python train.py --num_hidden_layers=9 --norm_eps=1e-05 --positions="rope" --rope_fraction=1.0 --bias="none" --init_std_qkv=0.0265 --init_std_o=0.00624 --optimizer="muon_variant" --schedule="wsd" --batch_tokens=65536 --doc_mask=true --train_tokens=902600000 --max_steps=13773
MLP neurons of a small language model. Each row is named by its layer, matrix (gate and up: input weights) and neuron, and shows model dimensions 272-463. Each number is 500 + 50 x the weight over its row's rms, rounded and kept within 0 to 999. Numbers have three digits each. A neuron's up and down rows have the sign that makes its largest values positive.
A block is one neuron, or neurons of one layer that tend to fire together. After each block is what it responds to, as a language model described it from the Wikipedia text at the highest values.

L2.gate535:428434620454574436563630587474429558505557482516548554609517485465589405528492598487518559540533510464574638412526500569566425545557519563523603511572490499474484515480494578480553501513492537500529523561471466429427439520502461544471515492538547437565503449522575506414512427516542511432506549492480541525493465576487518478535499597525486555520539479473510451531489472503553542454491500414429504506455476544523499541597505556425516577506449519566515554474595542478482531519439527420536542524468542516512523406546461461491518516468422442494550548514529489569467456537521492481
L2.up535:535506461488664524464502501562533570525564463538542537496384515505463576558476598491515442607518512447549544544471498507530394479515610582635526506541510553479437428520526513430560457515420448551551484512483470599496435499556482490488485494505463441457508465517549536482482538425607418478527585486520490457502463559570414465579432524402510528578473404456443554524545505385496497470488464443529477500496466535630569472579468577554477571536444503630393518466461500509550457510462552409487443469529578491507517459488474420649523526506508433449593478493552541527456488525436533483
L2.gate1212:512435468527506413471563467531473597495489490590517519657553510521538376457500461500531510554504586496417503444449569472469495580495446486537464528427591495477488558508593402509485491393497415466523592524463469489357624521572528429494535585535463348537448456518587506529500366440578503607461524507418541444505493594580499517481557520478468515465581444405459519591445473552482475438464526515464540544496527467568510543596545496496420501528470528488528540472645488516559543453596422452450541528554420534391457484531471556481493590451534441478570540521527517509523489456501543479
L2.up1212:466437416542584572487540546491618496444512528532510494552441488539597625509510446514515525583548525573525502520603480590571488528513572499470467507460474512474461460507525484500552469468404499465524543506495489593436556484580616471446590445486464474530423477514513402492463480550507426451491470513484532510520506507497518492469444475497483562477535463435465515476549537491460480459478388402447429481454456537539518416468472535543473411495557480557469544441524505448487566495521445499399412543506516520548442381489428554621509552518535554543487561555463569467505557569431532474
Description: Approximation words before numbers

L6.gate770:422546517564564432580459517536554506491521510529556523452391453431425526589438462507452511462453461518556491577552569518543446472412502458509469563451551479418556448537382487532455498458530453458571469425484534451509462392461491535562467400477532522612552426481505531519463475419493494492464475450543490569514533542458518645516409452505435491567469573503433618430501481577551462476571553538520506457499482473503478484453510403400441454568504447499583467459430479487572453509500451512496437488577467525501603541440452404440543425538525514421475438469439506507543486462439478438
L6.up770:524504457510455536492482436525550480507551509585588488623498539451525539522518371474546484561482476523569565506555442528574587469533424543513412572441602493496599492491501535553483489530452478530520436490584493513519472537403473427523538498405558410519558456546486530540436529548453516490445507607513548531477557564427487447459534456531440508538436510445500533498590528488491498505433571509518456501494474450466494507466426511498515514509560448390534606523588514520537462492430504467482472518487463438478464544399553584504536386512503425592525499626504625615468525491478510578
L6.gate1090:512453447547535414556573413490557498483590485549513540389519496516557515487547442500556544550503440505500449553486446537567435454525477490507453501529490534433504450501473486511586459499509562531525459543448513461488438490484470599492492492477455574429515542506423518539434515481572403523567490544605507512504444453558440506509458519443525436540525466540442499493580492476486474540581434543506485517573456543541518543450472523438534422439511504512514518440556489474544552591493528451496547450475519501457558464491476521544479485507478417528576540483420575590532491503523509487
L6.up1090:481466417465518463527427443452508481489477444512540454435553479460398496558502440519529474504507509365553516470519481466462455501520502444384537497494556476491458481534499497550464523569506507505501484495452460520379522549478398480468522577530523496546539485454366478486526592462513481463441568598540456431568548451417514496458486430473430548515585515551568532436505456376461523525477531511560561581555505483478519489431520512488513469570405523549545558489516460434551626490480501532438506489492539520454405541467521470516607438459550497524478484578498463509435482468466480428
L6.gate1709:472408437604498515544416526544399512566499487531505545495514483437503549517480486564591457442486457504499383492479559492549482478475532518473574449514542585510536510432360429621551456541531421450484510573539605492462539485514522583567547436396491550558506525556578511433438492520502581505463551520504458499505517459475360533469540550454409442468503547647555550519346539586540451578495433478547473500435386437516410561506464472459447526524526536416578536483556503540409597391483504493471468500533481540564508523508560496513566535489496515569463606539480527573470519526478519537
L6.up1709:422404533577397491541499441558472539519453547513497454461522504455447561424512511512496620553441557442517489421553457515488503447512456467504377561438499435427491438503462476573405375501502471523463430468480585500497563544548536543520490562541562595496454512427533607501518495399517520524591553546400442504439472503500578524559524517475581388427537499477462491491506522552504470560470465619580429656527441556494482453468526492424455485529485531524480517416570452532484449496527489503531448551522544533557459490452502502513542521480584422414499474521506553497496470510595571460
L6.gate1784:421498557539530482609456545474484496512570526481515534552456547516529542531456439443500540506557469514491639528467540525386484533562469470517476520441552430480499560415442529459497458446603498518461465584432512509518415447473479490522485425437538573477554484517469486572574568519456467561504541470531458540561519477586525508544579572578522507541463490572503544513498463518499485481557498409406478518521550532512451481471476508530583551525524564541529513537573504534493461441490546606391521459414593561522478504485399485491493392427476443520532559586486553529472522459526533520
L6.up1784:487525592490517427451531460527463591484439597468519493425511538508447499418524466511527478531494466512503514484477534521429427464502497464460459466485491408618473487536571571460523452515546440498505503452558468501488492395430546483388551592403524463494550542473532458518530420592497493531495370392525449588546518449562487435494478454509454454416497533518689535456497529499552504486502515445559552479465515531542496592542547529491539470540556488538532547496540566539500557539540546433525497539490525535565549506573584546518475501544464403539624492498502459495500558519495501474
Description: Decade-year final digit

L4.gate214:390522391461516541363452570456487521542499500549513541430502536447502451519465417434457488412511465461542480530408437458551624565431453497561495538543495455508558446511479463461534511548453514506509563441514478608470393490566496542486487571514486397554544501354555549460504465520444470521496435488511478477480448510458522372573375470507502485511474553472509524459481469463479546495433513471532410468386503535443448470484468581558522565492482528592493423428417507523483493503529533385494538615537487556566545525468463452460405508578510517435486502377555563461583497500469392553
L4.up214:480456555442547498544565471537493438466445438430534531473522457558452421492486561530475474429469532514545492471523489484532440465489584489455468447513526531522535429465541444460466506549558484520454528501463425554487445482552568512562531554469534479518514567448459521568570456512504532499464530538528541490528468542460538449433582504463567482547447516496412477525530569488501552529563455430493536553535478496469503354485439563453578531496542478433480414495492458508511485419540517515506452553513558588587533515493469421547401435492429441424522532468444599499402528549492524598
L4.gate572:515490487501458438505400547453541525517559516423506535489430526467419514412460478422524499483565463617580549535460494591429438509513490564459490589475518490537579490454514538492555557531487541485459565519504582452472523486473500515505469486569452584569541580513529503497488581493511390406433525479476544525461541481476444450495575446557503466437467490550516488565540507489490513514591528517539514559502493537476497473476555511453466520446443585540456492545530457461475561516461517523519576465470518553506452561512526455641488542478530516465547518457575556580397488475556454528
L4.up572:494575565547512470607492495530446470479465513540509542455477575534393512506509473492506470435464463469442517421554348611495499410498537465526524495455611431533478529467428440525558473519545517517458551499439543445492482474430552488515387532410451527591541576450642429400568494599507440457533429470532481574421467489491546514500469529518496634453474493432493528555474497431568538541566454465467411453521386445474467464496556586496470526440516563589568463464514527360543426556581515467491511473440486454489635485470503556583603515488536524492446646489547480464465499575506533470
L4.gate1166:466484492478551515474455489607474451498545503526550465365540551520545500496483534486509479476487431540482521434472457448598514511447532540493508582451462532475479573526461454466543540546445495418497525536466501490516428340468495569496458524492509623528648508509490440516459397441554531434537422513439446471487473505548477570481589496520542523531542493468512533529529570439485621480537554580411567509447514454529531557459526496513435435493561519510452498449483410584480412459537501504536561473541465417577439455447586384579547511470601482473537442543574539643543519475529468459
L4.up1166:477505545462544572422571403469512445427500581379521514536510559524516584483455535433554581506369522562445524540461569492531462472557495464572514592561539453587533479515547532576551497508537492445454411459440535484560472541510481547548537462452547548492426478637469398467509503436480525469552503496488604435548443559530535462460560481570467471478425505422421442414471620547484605610525499519501532445567466489490553484491541557436392501396486548549485478465519432515459526522508507467554592441538377480543480627529486470486468487547495615509528588506501523583476495550425458533
L4.gate1247:523483545483465502508500477523516459481484486538593576491449481585482573522576466521479441373579522503559504526583387462475526469511457487430528455496548627492491461488573545527541485555461613451463500405448491538508521512503584397541570489417477464550567431545552427428510510500442526438543513500546545484514401440476472478496562552427523562416509490410525503415606550497462584541517511471640486526525435489539485466467506437489513587511491455569368524510496391524600519561485555563520555465524508612455451427514475471471461442506517503458503494496511507578439470425465470532
L4.up1247:445510592465526503521481604436538523520511449497565460473402437505423514417550490446466474502554463523510535453545494567578533434551553458440476479500440434457549508506467450520496442499518434456493468543491551466496529433482473479481550528508538448456524489427475580492566455478570515425554477470505581586438503560524448506539543549612443430449554384472422523468567542557532475555414537434528534473469529622536470452435660482505505493553661488479544444508593586483506502519480499571461519477477423574486523491536571540498566540547424490542446513505488501574432544482523424550
L4.gate1416:443569508606531449514565421491517500486609526491471583519458487503498547510437460537532501474481453519475565490443431530566498482606519542457513468454407482502530463499423441533432436532491514451521507510507443519529510503474516452417498345533456525421530494584634559401570509502595489518450481464443525582510553546473448445528543443532490400525524453444499460486615483440491545541518524470455529428404497463552527437456468501471410506420558429533467583408534585588468537521543544483621446475490510556517590406572466504552453448495493437562433381471606500465527535484529520446
L4.up1416:547501510617489520539522566495518469480522537470529504520439517486526482516461589437513463548586483514530465485557391564514450449476463512540636561516471509562429555580477541442506478607600378548496475431488412476510449484499504462548497473503567523438507524546516453461501561520516435520434604514559433485499472490513485447470497524521449474408431456527494453527527435529495497578500527526520528454528521480498492453536492432491558500532417550534551486598410518548539447476536463447539539396487534519562470465515318391546488529460498548521457533455539462485460464520447534441
L4.gate1513:484453402522540529475525495533479496502523567436442612482522475362400519520547480423525495556463423554492577359497488438552477435522540539527478503512483514507484428436471424453552450663523568490467611524521434542549513415482509514474448478490457491494545451401451458471533507391488510541409462460536502424532533567481477472471524539475487546464457460466510424519579534454499556355580389441448470463530494480535479420500541498495445449528508514424413572522473575514468452480424495456432382513558486556485406473466557422585557467507517570506460538498563475473456419479493469481
L4.up1513:621485509456473469464514415495511550498400499566508565550473505469569559509476432500564420537458419550446508491550609546507527520550437517500403534505569470557391503572477518628606548521473535570475539578566547504529508610459458522491512453476483505508539523494538575578471474464560492499466524434420508514480457575506517419459523415509523503495480536503447484405557548472421492448512543496434449511572418485547560458497520472465467529564468527482433485489490515522523497462486448380596534497511439550503545437534450414577577502504495466433478511505553428441523615592618442552
L4.gate1519:465511505545469520520493534519572471535539613570456504500498563552553521498508527447467490581483553510526538416476515497522583540453479467500593416496515457504507560500426440509498508562591493535564617471546506404524531613362483619469537486536470407461476558608465491568481482596459425590386485473547542532471507488536550533477447512448453557417488548489450524510620469594432472546480482468580468523459475601500589466532543524499433454517513482526546530560428546503482472467478481496575497437412532577499512480478459488564583483531460493486533436546474623504427521450538478612
L4.up1519:486384501490543395490436559609593462498598497517529569546545586379529451543588503463542402418539509526514464467416464472525533499498468527476559420517501493502411550517468527560521516585506611501462541501531431428494483431449458426413583611530453537525491483575569400453497531526487534427478513509631499498500576513479442533541562523507507474512466481547530521497492536526469555467523472521442552377522530472384589527510436581500511457551429472576561609488511493536416525417483510419519531447565476479543419548505500597440521386551487448509512425452612538496493599466505432475
L4.gate1907:456591518472556450478545535505497475524452499424522522485498535481435484435424446521488504556565415481558546361538555446474518478530482466520481561557491486469533542525442538493580532498513551525414506551567467431443535456430340579523482529534526493504493483523572462551564501504504507485474462475508550465501511562400511398508481464450476483541647612530548508470493429425467549532508479485460466557510570551490406445547571494482520449524503460461592477509475590486535512471439576506453583424535391560537492466477437576626546535544405541450580548486591510536517431464407489415
L4.up1907:470533409441584451551552482478549486453486418583507526500400512467493487492521446499494394486469508501544495461422487481528596514602515489467533469477518463454460582533516449468514442460567414502446548467508507460511560609402544485559466514510306541530580545448593516476453502541548528477541509656478575429448560471604408433553522420510525486520464489449544469494408546486543633476494533423488514470519509600568500533416471528449491556499521508610407471486517419486494463463428504486479612411437544512499547451469553555481461527454529599547510509484459545512511578443539523514
Description: Before numbers and years

L6.gate561:550482510564539533479570522413551516536446479514557507449479477502465464430511466551506549431466471425494403505507546465447467420418546480486412401495521441512562520451448424482505503517581473463491513429459502526496460486497549414550489525611454591532454510579439561519469531493528626456477501366384600390532402415566435605459506589435403551517545506501486460489490459538525490440451560633519469546570435523472439558550441485505528549499457527525552521482548564449454517514532432464576464457430519500484506526455437460517482531471570488514494503496445467406427483520497452516
L6.up561:489567510494513500584463554529537506534577450452517513461499494510539552507589448549557501581468439493481478583593620532565558476485584416499548438452467550530479499479431550537530592511514463567500524454519555527524472583475463467457527507504473495441483504542545498504481467488493544513470494457481544518504493443469540469527459489425414476517541505532548405432549502497609534440495531553533483571428526554498559536547424560533441516472479570390458505454494522623538417537515518501449497528579445489425528480400465516454559570437558522498513441622478476511522530609495477599
L6.gate723:512590446474561490509536557481547505535547482446558503532445486449500456511571525530448551571473464500466551484465509466505436407471409450524535504514438598534463568499492479485599554408464413561513469444493543471436529547448542434535483351536467525581486477507539545483507543450514470476512527451492483431444555528471489483504517590531367459551547577538464450550605440419503535439538348469526570477494513523482563513476510483457461528529560469459447517436440525461442545449438557466435540507514425497590370449504553454522601427554490492466525470480591442557518494480530438565
L6.up723:635431406468525463382493547478456551464583531409521574430554466568572477522504504563434408531473525508524483564512542536530545510539468442486482559578520527420527481530517500469558404584512446398439557536475565525468524457465506562500534518502560437453447484499559466447525438493515432518572403527560491499522501449584514465538479585565498522578459417482492434513501472415530578531514529481497519453474433482410575452507483474494404480532503627500457437461513488463558528568568462558447445517472522474456557510636538471419567534587468452430418536447513487452521513460491425485
L6.gate1685:472563430535457498589564473521580477426522512444584486487474520511539437627451453429487493493452506404448509434543488549613559434533442479457497543528452490463536553529448414617469459460443436527468582488470503526505497386443558531561440440486524496571518475560524503591543495534526479567523431420538505468501495530442522479497562422446450509500492502432527535464468468549552448477492546515542508499428528454548488530525432540441423525407514571525403405506490507545514505491533553514646420478589499490463524512480455557488611459439542493540453446527608497530402467523508634478
L6.up1685:507559514489451465428502584521502439520614530476581469511453528493481514477468488461440503466504408513485523546514457490502514483489466523533482513473535454500462590499453428594563502543560482529468437477469561514536443460461492482516469541557481509491566501593433504427586605513516372473542448525523563524556522531587449472484523484566478394455462532581558501515568443476552483509461566504524449513508454464459522429503550528505425426488590467528479553397529431568471556468471467447470422504398525507583541544457474545528455499518423444577440419463470552508462478446513455542
L6.gate1956:514478496512495488476510560535568417527618413452535548472456569488445548517447553477475545515420466504465531469403460534533473474496532426481492505470516446596461510474432403422539460495484488556414431544435503497452485500531578563520523436511454528595542470525495494408477493496548484467442469470484526487486386578584472483496543565490503517491481517592466447535438502554503534509432489511447473492540509567513524457423453529550552607539534402440544491425418597518552479487585533505576548514411508535523492471418513507418553422541549465500501553497541533379457470554565511553
L6.up1956:459602509591483452481564556486450484550506596570502546461511430469428571452529503536484440587502418421453493483539503506545511479461583481445400404533487620538567541464545492467434468501425407476449453572503463506562584488555546423511513536488529497432610440565510479530528571508595483457521490430601499522533555529478534501560427452456545461477476492489462421438517452449517562505557506481574466460570482390504544498573517500489415414464474349492496517536485538452447523526458478527550498535507511439475446470522604495503484482464494462487481462425520521554513462591506477466
Description: Mid-number digits

L4.gate694:471562534560513477529531560602467514473409470376444510419468443528542449431582483473512547568462454491462524567503523555520476500480514460549540476537515432526427536506550478508560396560488520483493466436596560491423467493432501493587442538491462520501548506501504571530537466414510392480435505542545443485434574476561421508566547573547482517505553510505526514438596480528497476520476414516560449458564541532540461509549401524525501545541470495412466456547518520486455555506517511441420578489553399472490514490513598469530534454471455506493472449509477488469518514439577458478
L4.up694:475498568478569424448547567457467423533388476568520418565563464552472568457471526468522532506581511610547516424486619513512499526526468517581501514546474508467527529615508546451464541473472535545518517528517462550462544595526474476540519497458512493548538460576500456445517500562461621517532486422456501479493435441541524498544564434499487480556539531481540461541451527454453552434551441576463521476536536533487578503482484467611489500485507547484576375506445468457527572527558478463458526558473558462378434422462467538505559544484484551477450558540541544574509411550424643449
L4.gate740:495533475522550539531460484489545501409488571516440566542533469532529548534505489487577525538591516489559525457433486416536582495579490457517435603475482424452503552570543521478458412500541524485433489517489432598534480474511571509552544448568560646520537490553514526433580551472536516552456478439439369463591459442572477448530574458514555462417489476529507553517589432448502556529485586566488518598497559464464551475497478520488427488402452481433468547442490609453346539557584567464475450500476484482505548479491617423537576417435559484495549540532458425513513433466477474500
L4.up740:610485539546479427599570504532548483499492498523548487529514547492557486433431496569530482527523479379464391458449448536511457435583518436535456390562426512470458419483505581389518460481481507543526532457458428465508452524445438436579547516458479486540574491529470433486503599431579421474522408479483528482475471518486550546480517644503564475513441513491523557494607426557568577479477480532413519500434456441454514446512534501368486538535486572533470590440494505433556457480576569516415512539616464513523540467586440475519580600449547505465518455478505486524528582566563567498
L4.gate787:500565484569478537471530556535447587511616444458403496540524490407441647485533492546527479450428427539523442513467503614538533574479578480488468495517543520515508500496514581552517593535460455507455460423457571520398413484436501516485499446372477526554446485476503624460467482442422465540482449498506528483499489546492552555511509506472492543455438557487562557457490531511532414486481511473464515537464526474419519542543537435496506512566494450515516422500543574460539470588511450464517544535492492485531568496426479466487509461481540464546539462493507558406512423550504501547
L4.up787:502582532469505485519619521529557557520553519455494394585445469421456436489507565562575521582538478538531516522455490427472527545549503494438494487588478459465581436473422468460587497470611447602543574530435489473509383515445520456505528603492436505555514478492484505397492473496556590581447430507474496507457473442496477429458487471483383444469497515461473583568568534492499531536432543566450506541459454475453494491439479456502479485509558539543529594600577535506511527560472519489497495539536507420501512528480585482519470413481482455551463556568430451519455429429479503574
L4.gate1118:460544495547460441499443508498517460510473456474460422593553525444459487548528447571558424516544541477445490514478523548504554496504529553509488478542568444508539489432534432530553422465492524580463517554637461504409537496424509471516485517516503496639603403476429403425485538434513572368570422517456478571483495512502484477563565457540563420427445468489520415393607456485482435453539577564544514437639491425486478483510546593535449556490520401593424455452580383508537619535533461570482541486474506511520473542522505506578538519564474444549474568497589520553568458418621523542
L4.up1118:430463493481519558501518418522570463469493407524527462453534469546558468517539491575534513561502513500516521473500607382551489518470563523529450523476474509460584508502476509441466567556575488505522493555428525567424501451470452520458562519525571507521484478610459432427334452498475533433381569517455522472521452520529465485410544465464516420586517508542424444555412475530416447423533456576451477487487512477480530449522487513561432493548547570566486458498590404540466531432461467605530568547513481536561448554477498443498473391498515494453439531537583482550526471556419509521
L4.gate1296:506488546458542441495545479463498594461505516497431557538407511515502484583462488488534509487493465496526528384425511463536502526509496580533452473567461414568512525435561496577550552387500431551446433487562477485348529507456572471454478439509517496521521488498503528454452482508549522511502450427454463474552542480472569383478583449554524491640472448567540445511455501427558440552512564521551444548496577423509672424576545506497507469529526521423484396571509505543461436519536539559467449507394518490553412510497525511450513571502470477558636415453555481503535472517488437590
L4.up1296:555463574479516543495508500519450496482487499451540385432461564426493537549586601595563575482572485517509482474521548473552449442522566448437549494556549542447519444528473521542509548502499502535495517477476490571527476510483502464440601478501502515522489402586538523507449476468425515496404540520490492508538486536459550445461537591446485503397479504605511502615516488529484551572534490468418533474407599422483442477554479451465461512520450540392539446469462605553502430489534506499448394582419481585417465513524432486452542472594495454632494525608425480489560508454506503519
L4.gate1524:547457517527528471433467560538552499574467511440496465398512501491489494524571530484481569487537445541437634536493490546467429373512505450531567504563498517412475540466508569573487502467481525547449486462504441486407583573439510401505593421521557511482453474536507542582609504557509425547544498447421562554571480465562481478560538428400550423534544556465551489518448505519463498418439521552556562488428452507533527488500378564502507568570447603497495503354500511413545584535525564520451542495551480429516498551458491424547481534534577496532451482497491452441453444365418501481
L4.up1524:511545488453502489463567480511458529455479453489484455490455615567437547479502456516594649520593420525416528502532545506522606483489574393515413490522466531475456460410457399494515519471537534495502444508437417568486469482489567503624509408443525414450421457535536545451442530513445560552521355462559435523470583447453476505481480511506489462510559493552538450469554506445470427432547472472512567467436495497514475527534461504470486527493420429541503491391492523499569485571543495501501517418370458484445560526475461452501505491439410475518535460494544497445471565463526420498
L4.gate1921:447547504522582451464533550460519572449479470480437550407468482577423642436603511485641493383363448472473521516562566499516489491482496473536493514383532500501444423602384486478412497482576526497477563495571511609438513520455579459534542569574559525469491522496541592516550479532538498481526506473447509471414517400503430499538489556525600389553546564515559548551501441488553419424480598576489534593540480488546480528515499466486493471449476553513566516539424517481522498484393505532563551510521499537537436549584576528499452549562569502464513592523484443511486436492510454413
L4.up1921:544485490448559522524512566502560527514545574647486589543618478414462405385548533433440461554419504438488498482494552429472450478407437504601412460487418515493527467537487462516456528560507485561480501455470494579426498450487422453443432554512471526529475578489435488418464484455546451537469474498501528487502531564534488446510532483457479560513438529469497453527501423434466498564474500589475466547577492426548547420555432587541540610467442482466518508528562460511490542568511425411442498467549528446458518481443509472555553471553474434529553551582498464511510457529499451544
L4.gate2040:518475461459539632550561443474501460553469481513488470513500558513464543512470524442485433464534514486514525474459425513458505522477582528491590479442537475463516574447589499567469555561432450490474459489500528446433453387435517461498504408440481517507452505464421533465528401469599561484480375560470458468351504549491578553514525488570501500522395530520579596537571556576591547458496583531527505554524493514502462532551514417530483509455474484479455496493502609462544467554463548461545506513526532502486453594528508389445486478584516457547490461523474464537455499487450480536
L4.up2040:519425511454503512523484611438483522496518415479548416598487518501517534498565512513482521482486570494484453363523469495576422573495529506528401449503545420515502450460516515432565544403474557517481508496399458557500468342513451493485437497524535523518509508537413510563488550524487503458461479465468499515519487462585409443515479487502462434510494468523504388579462457573475514474535425544538474498467505478503497544422477429545418478554472442525458469478564448614518511522493468547521520466529523514457434585460472555508427461563521515545479502524571551574535504555508536509
Description: Leading digits in numbers